config.toml
num_hidden_layers = 14
hidden_size = 640
num_attention_heads = 10
num_key_value_heads = 10
head_dim = 64
intermediate_size = 2560
vocab_size = 8192
hidden_act = "tanh_gelu"
norm = "layernorm"
norm_place = "pre"
norm_eps = 1e-05
positions = "rope"
rope_theta = 10000.0
rope_fraction = 1.0
qk_norm = false
attn_scale = 0.125
bias = "all"
tie_word_embeddings = false
parallel_block = false
init = "normal"
init_std_qkv = 0.0171
init_std_o = 0.00324
init_std_up = 0.0171
init_std_down = 0.00324
optimizer = "muon_variant"
learning_rate = 0.011
lr_mult_o = 3.0
beta1 = 0.95
lr_head = 0.00867
max_grad_norm = 0.5
warmup_steps = 200
schedule = "cos"
final_lr_fraction = 0.0
batch_tokens = 262144
max_seq_len = 1024
doc_mask = true
train_tokens = 902600000
max_steps = 3444
dataset = "wikipedia_en"
MLP neurons of a small language model. Each row is named by its layer, matrix (up: input weights) and neuron, and shows model dimensions 112-207. Each number is 500 + 25 x the weight over its row's rms, rounded and kept within 0 to 999. Numbers have three digits each.
A block is one neuron, or neurons of one layer that tend to fire together. After each block is what it responds to, as a language model described it from the Wikipedia text at the highest values.

L5.up5:517527497503469497456512516535491484522523476486493422494480509476523489477488497482490524528507517506501492474497471473498478469504516500495488463487479468467438488473565484521556514481524478500473580523519507476471497460482549529470494515507515467483479528501497511499456541527497495529
Responds to: Mostly "the" right after a preposition or verb, opening a noun phrase in running prose, as in "of the anime", "during the BDO", "follows the characters"; also possessive "s" in "his" or "Padmarajan's".

L9.up51:460533519533501503465498498514486496478484494511477500506503491466510479487456498519522559525469488478463512503501526480506564492494466451514498465474540499504481476466509502482488542497490492496438490488489506531502495496517513530513513545480484502468488462516541527504499484516531497480
L9.up58:523475513549561540484519512484487510510505509522493494566542497513508503450443503479513482453494514495474502511543490480472532492516495510498509492469487526512527493492465483512485491512519480492552502488528505490588527508490491525548480514492499470496488468498460536486467520452511532536
L9.up648:519501489468472536507479559511501466509518492463504490509516505473473502498462543507510530506461531521504470500516505498493520485490540502479500507484467540472528472539471489488513479465516481493483511555497502513515447439450495562465462507536531472466475480516454525522473520471502503436
L9.up662:525497533535518479471547497523454484508511507492542492503521478479527506443513470502486562495499455520523507464514501520527480419503525481495513506486497528506486489514505473458505515481525454448523476533488537497569468491473525607466505477498483488477513449494510509503509486461476501462
L9.up753:477503501471508530505510500547475503482530506489541481507508451529520497474527460512476512513507535500475584489495522521475514507530495522471528490466489528473495500525487485484443523452486481478487520514491450483510457491497512472486494478496507473456494539503474484513539507487516519511
L9.up1695:512530472535524460523513476507469490488533509478513530484518447514503481479469494457520541474532478504492519552504468512489462505511540492471485502542461464508515453474508519456521503565517485497503428487471505495553538450518527556489465497494487461468497507527484469467541546496477462494
L9.up1703:491488539524486541520528488552481460469520532480488522535515503491570511520521490503491530479478455539507514504534477544487505498461536483489442504502512447505511496540499493519508466528508520490509524500481493487530514497492521521500492464510495506491474506562525463466490509516498544500
L9.up1837:509488514491504533494546476554465509501492478530486531490465528501488509513485520477465478498447511495476532488458494492461450431448518488486501478500503514496503474507557495494496481474496474448511536520463534455512470459493529543489536494495484495475484483517498500490525519495471533525
Responds to: Determiners and adjectives opening a noun phrase after a verb or preposition in historical prose, such as "the", "his", "entire", "planned", or the suffix completing such an adjective ("spacious", "sparse").

L9.up1206:548530495510508474496561541508506537453563496544531466471462482472518490450466489518493502481484449535522461478471442531489506483467462499502513509467492502519474516504464481526501470527539509511542493473517517506491486502541520476521507509502516538545447493485462493530523458496472495483
L9.up1310:508511566559523455480496527514473512493528512500485468463516497440460507494480481521502515515512520445477497473536492532512534538502480529524482439511542497497523472450498519475476501515553495512524493511520529489456461489478515510478494494438498537526483470519502496532489536506511489542
L9.up1437:495526534467495472479497429513536523474495497495532514505535486523505504489507492525512464476501508454506544521502493479490488495522491511471475501503484506437487485518507493509455463549512462529495520494525495488511484452476491494502528467532503515489508510480540539490483520478496507506
L9.up1516:475472531520525462522485452473475537485496486474495463473512458534509503461467469506511478445501486545487477500490489496506509527507490499480506496446493501488463510510515456458543542535495495490523505522478560482524507541473518458469518475475465485477504506520523484522498509519490476477
L9.up1668:509472490483498482485510470484509488492482471535495512509475489541474481509504524565522493503456493506513507485558506519505500512491513529484470476473559507512493499498513447476492519572521471543530494528499555494509471492535538480527535520492519512444462478555521505525499528449478544522
L9.up1734:487463493505488506475489487491541480450468504530497479497455495509529504465497503526565506447508484515520536508491522496502474482480451519506458507503499499503481579517518547531518494510479504495507472503565492514490509538451490504509483514536495487539497496517521545450486504461468449492
L9.up1951:533521512489576480533525470495538550508476440506498466521485506469527496473494521506483458499526483519513493500533490504500545493514506525499474467493504524492474502524497494540510512487500500523526504506513514512495492479492498525528506513497516514503485498491508518530543543514509505492
L9.up2316:474515526522437525520517495466512422486521449524479527477481449475488490505519488491520526542494525529481505512548511489489530489517492497460514505421501511550462533516515490533513518504465522525503508498511510508482508512477515435502485484532508439506511507470468506521487526447479499459
Responds to: The final word piece of a multi-token proper name, usually a surname, place or company repeated as a sentence subject, e.g. Tay|lor, Kle|in, Safe|way.

L7.up979:572493508482530510487494513449459504509463479526509515516511535478508518543485502495473474483519514502480520484508491507464495492520486536507497505474473540485555533471454505469456501486496512528485535495470506455494465498481526481554459524497470502513541494488508530483513534503536464522
L7.up1075:511533520484514507529487435456484510506506539499519475468512508517523507477464484548502527421504511512506496496513542478463466509500501474467540532481494494486524542505483490455488501467488510506496492519454490483522513510510503540504504513526484509452486527491511508532506467470483515508
L7.up1144:500548556530519506479516491508468508505499515505517500494503454506487496549550502505484508468495525472505527472475501498487504503464461481459525523523437516516507471491520491452511500497505464475481513499477516499491497452485457490483489483464489504461490530510481517492497462487487509497
L7.up1183:514459488493440511536527497521478527513470470548485478489531510501534486502497492509449515460543522498527465521472531460467501491491503488510509503487498515502508453466518484533464513494497519511507464480511524525498520492471482490469471574500475476474482452565526515526512502478538491525
L7.up1413:557499520483491509500497488515489513513533459492495479478504482464501515502467521481476485494511535496462518483491476511488519529543488493484451469468480466465537483475541470465487496505512429514511608494499512499520533500522504516509489487478496486516479498521468493552513516494500516528
L7.up1975:509502559496504489461488480505502496521490563501516497514506493492494564526542513499495526464506469473515502509495484491467462528483540490448520473519496498510525545482496553496502481503525515491522525491484495493533511498473480510491500482468449503483487506532522475511509471511493491497
L7.up2418:504479478518499495500506522502495500482497506482477528522557482493491486501510485484482515487517490476532511448526484498522493474545494515468494518509493492510474475494529488487535473495504524542534502490510528500507519488488502499509508539526482522485528540512501473490548460470501481510
L7.up2524:514505509532509544474500477488429535495478495487491501480501520545529473474455491497543483511545483506533499526511474498470538553521505511501509495464501553489516544471474498503490548501464508464502490513510451452515490545487526483531469434516518479432556481559504486530524491518491517491
Responds to: Commas right after a sentence-subject noun phrase that open an appositive or interrupting clause, e.g. "manager, James", "Dowie, however", "gorge, which".

L7.up200:500521483498505495476501503495517488517516505538525510506512500530507490518478525521507521500471498482486459482541472487511509509471504498540502472511497531511482513514499457487477501473486536466521498515507471484500492542548527515542472506485521504468475477500498469481501544495448512525
L7.up1370:486460485480524465494464408482497494501513477509499519518494527493482535502519519571487450501470508473506513505549448518512500478491491500501460497479526499519501497514505501464459518538526466524514471484537510547517469481513502467513516515471490476464478461568509487529480529488463522517
L7.up1733:505506525523484492473481450518534492535496481506483468513488484517515496501476517486523475517486464509505503490484491485516545502500474487537472485479480530498439504481532521543458524501441499515473491495486516493477520499479480542515517487495453478532487518501524466531463525506498461476
L7.up1895:515491524546524479490495510471507479522471489531537554493491508489519511522495538547476469495476499500522529512470475525479429481526496465515473469473523494509517509548509504534463486540560490500488492476501505497505489545504492498461460501501491543536484516514474491531523489510471513490
L7.up2130:492498512487508494501485481480501498534524449528504487485487491506495485476482544524504485491462549507482469501532474516492515534509565437512483487439526539501519500497501447456480538542547519478507508501518546487522475472521567494528506519495547526461450465540528506517475544517483509542
L7.up2210:518461577454489502460519501499519502485562499511512508484469468506449499472535499491470498571487498521495517490484480460541484486513498499479484487506523496547478499476482528485496488502519494485494497525498459505508512525511505499499439512466466477511475523499502520498484523507495517492
L7.up2490:511557547509481501488498458541469458467493486478481485510525495512500503516502535510480447529497503461464503519466458488528517461484472472504469508503534479492544470521482487461525494485504482514500478485498499476510535474524508478519500469484474497519480472530512489464498534531489510536
L7.up2543:500487554483503462495505504518467543494531489506480495501503500477499528502492500491515466443499506493493526479518456477519480515520585499490491473504511478527535492527473485484436536495524516488494514484512491449475500538533523515505488507448507488519496495537495484493484559515505500493
Responds to: Last subword token of a rare proper name repeated in the text, such as Kuzy-k, Ofak-im, Satyanaray-ana, usually a person or place.

L5.up385:510495529444535506511559523516557492496500493498496509498519499500455470488450523490506483515439497467490476501509516536535502483532479474533479488510466469512482538478486463507492491492503482483503554511534483535485469513521539538508501475526491549508481461467503475520494479475465471563
Responds to: Word-internal subword pieces in the middle or end of long, rare proper names, such as Indian place names, foreign surnames, species and titles (Chikkadeva-ra-ja, Gajiy-adi-h, Deviati-ar-ov).

L7.up1021:501490461533448461530494471493518500511509460481472484465489485468505494480493488476548521510496478523540488495510462460506479512539573533467501445515480515481513462513504518507539513477493509531478503459476531500508517549502531529511515540533475503446500499508500516503491548472508496534
L7.up1198:497483479536517445515513503502510492472482436472530480482486488487516523508505487504483530489530505527521536527506483511518508483485468550529450547485484505530480494502514530503541523524486509468487484506512527544490497509475506517491510504482488494469472481531484539495500468453514488459
L7.up1268:473511479492507531518493511491520528497527488521524471483517494476512478517497487532474508501477501473543516491488513466525512501495521510452517536501552504485504461468547490498503480503461487490490494504524535488554495519496528590508530514496534483486486526517494525506485496510530504514
L7.up1329:528515507506486524523464505518537524495474496471507492522487510458489483476503488530492507499514437496498500518475529470519441483514485544467474471459478544471478494560490485520516505490499521487555480512508481526511512494475498533494495488484432513486515512511495533525495475501496475497
L7.up1857:494522493538492536522468481529471512523481476515484501468493488454513474480490529480460514497531462510474464536460455515501480473538536519488478506530495547475511510487504526528509482518522509448469496530477474539512500532488524522495500493487483470499489481545503525484496500523493498484
L7.up1963:517482497504496537485482498500510489546505474515515511481527491511506498449496490547469512454547513521491457508483441510488453507512488506530533484494476553517492505522492475478531483479488500493508508541500534431511502522522524582486506494513489489549460490518482507492482501493461495465
L7.up2505:533489497526531468513514464544470471479460499481467498459506475497484511490506474492469548473518486525541491495491466525537470432474490472485535521517440543470511505555509491503515490510491477463523504526512491501509509540473494529514473493509496471472532459496498512458480478458516493518
L7.up2529:583526535492504523519506459511498487518481478505483486485492490489479473549504510509514547467479466471491480530474498520488452519509505535542518464495510508454536518488540481497526527505480498513509524551472509472491508475447501557522515499456463513525542494489532539514528520531500524492
Responds to: Definite articles and possessive determiners (the, The, its, her, their) opening a new noun phrase, usually right after a conjunction, comma or sentence break, as in and the game, Then her husband.

L9.up634:521499499494508510504514453481496521470456536475528498493527478528499506496493492494500494471519481471531512518488490500485458489503504528520479496494526507491529527509476466507465463548475495511497550501494494513510528491513501496516518463487468492482520485547467509524539429457481526514
L9.up1266:518502528490520457466485472524484474501511484462493489520537480535496500504467542494503510469466479502529529468531499516510490537505435477488523510483502465450522518482533531562496526522550530469521527501468572466515583501448509498482478456506478500516557517504504516545525481502509487506
L9.up1281:544503512501482525529484497523466481519505518480544457479475489511470547472529453510517490487523451511537508452501520478507495507501474520450452492458472469537476477463456451481531457527502529474506540499511488480526499504496531514471492472494487485520533495465523537490487471505491492534
L9.up1324:533539454505453506498494467483461446469536511499472493474439514534504530545508501515480490504543464505534509535494490540518516496505526487500544469513456499516496530503490502525488514491498510479513501508481500453571510508492503517523469435507531488468507515509513494464493505473511462475
L9.up1372:493493465522531484452543495513474495507514561458485509497508495528507515539551514510501512478488534477479512515421456510492481470495550475491497542516479513487474492523503443491501493515513473516549491473496490496509478515475502477518521492491442485486536505472490505478497469473460509490
L9.up1738:516468541514498507479509502486495467485472504445500498455540479475471494492526531546503554486504499504521500520452457484502454511505525468512494477506518519514454487486542481511494547506497424492515487548451533471493487532476541575544536524510404522501528499523510471497479521491512545486
L9.up1913:548535531534492515507471460500460503475491527468479520488548515534542528515536536482487474461477529472523547507496476514486477453488521519527463460474507504530492492517497445526498490503465511481524519510490478532496505514465495546523527464520472535487498473509496494489509467481496529466
L9.up1984:480497528532507522516514500507482489523528517473540484451525509481511481499540519461528504458511500493513490526512493526530484477449524467484484532516489484495538512518440497503494482525512471469493515523482512482491484487473527502472526460478475514501493465526534520508517465525493478481
Responds to: Commas (sometimes quote or bracket plus comma) closing a long clause or phrase mid-sentence, before and, which, but, e.g. "to the living," "in 2006,".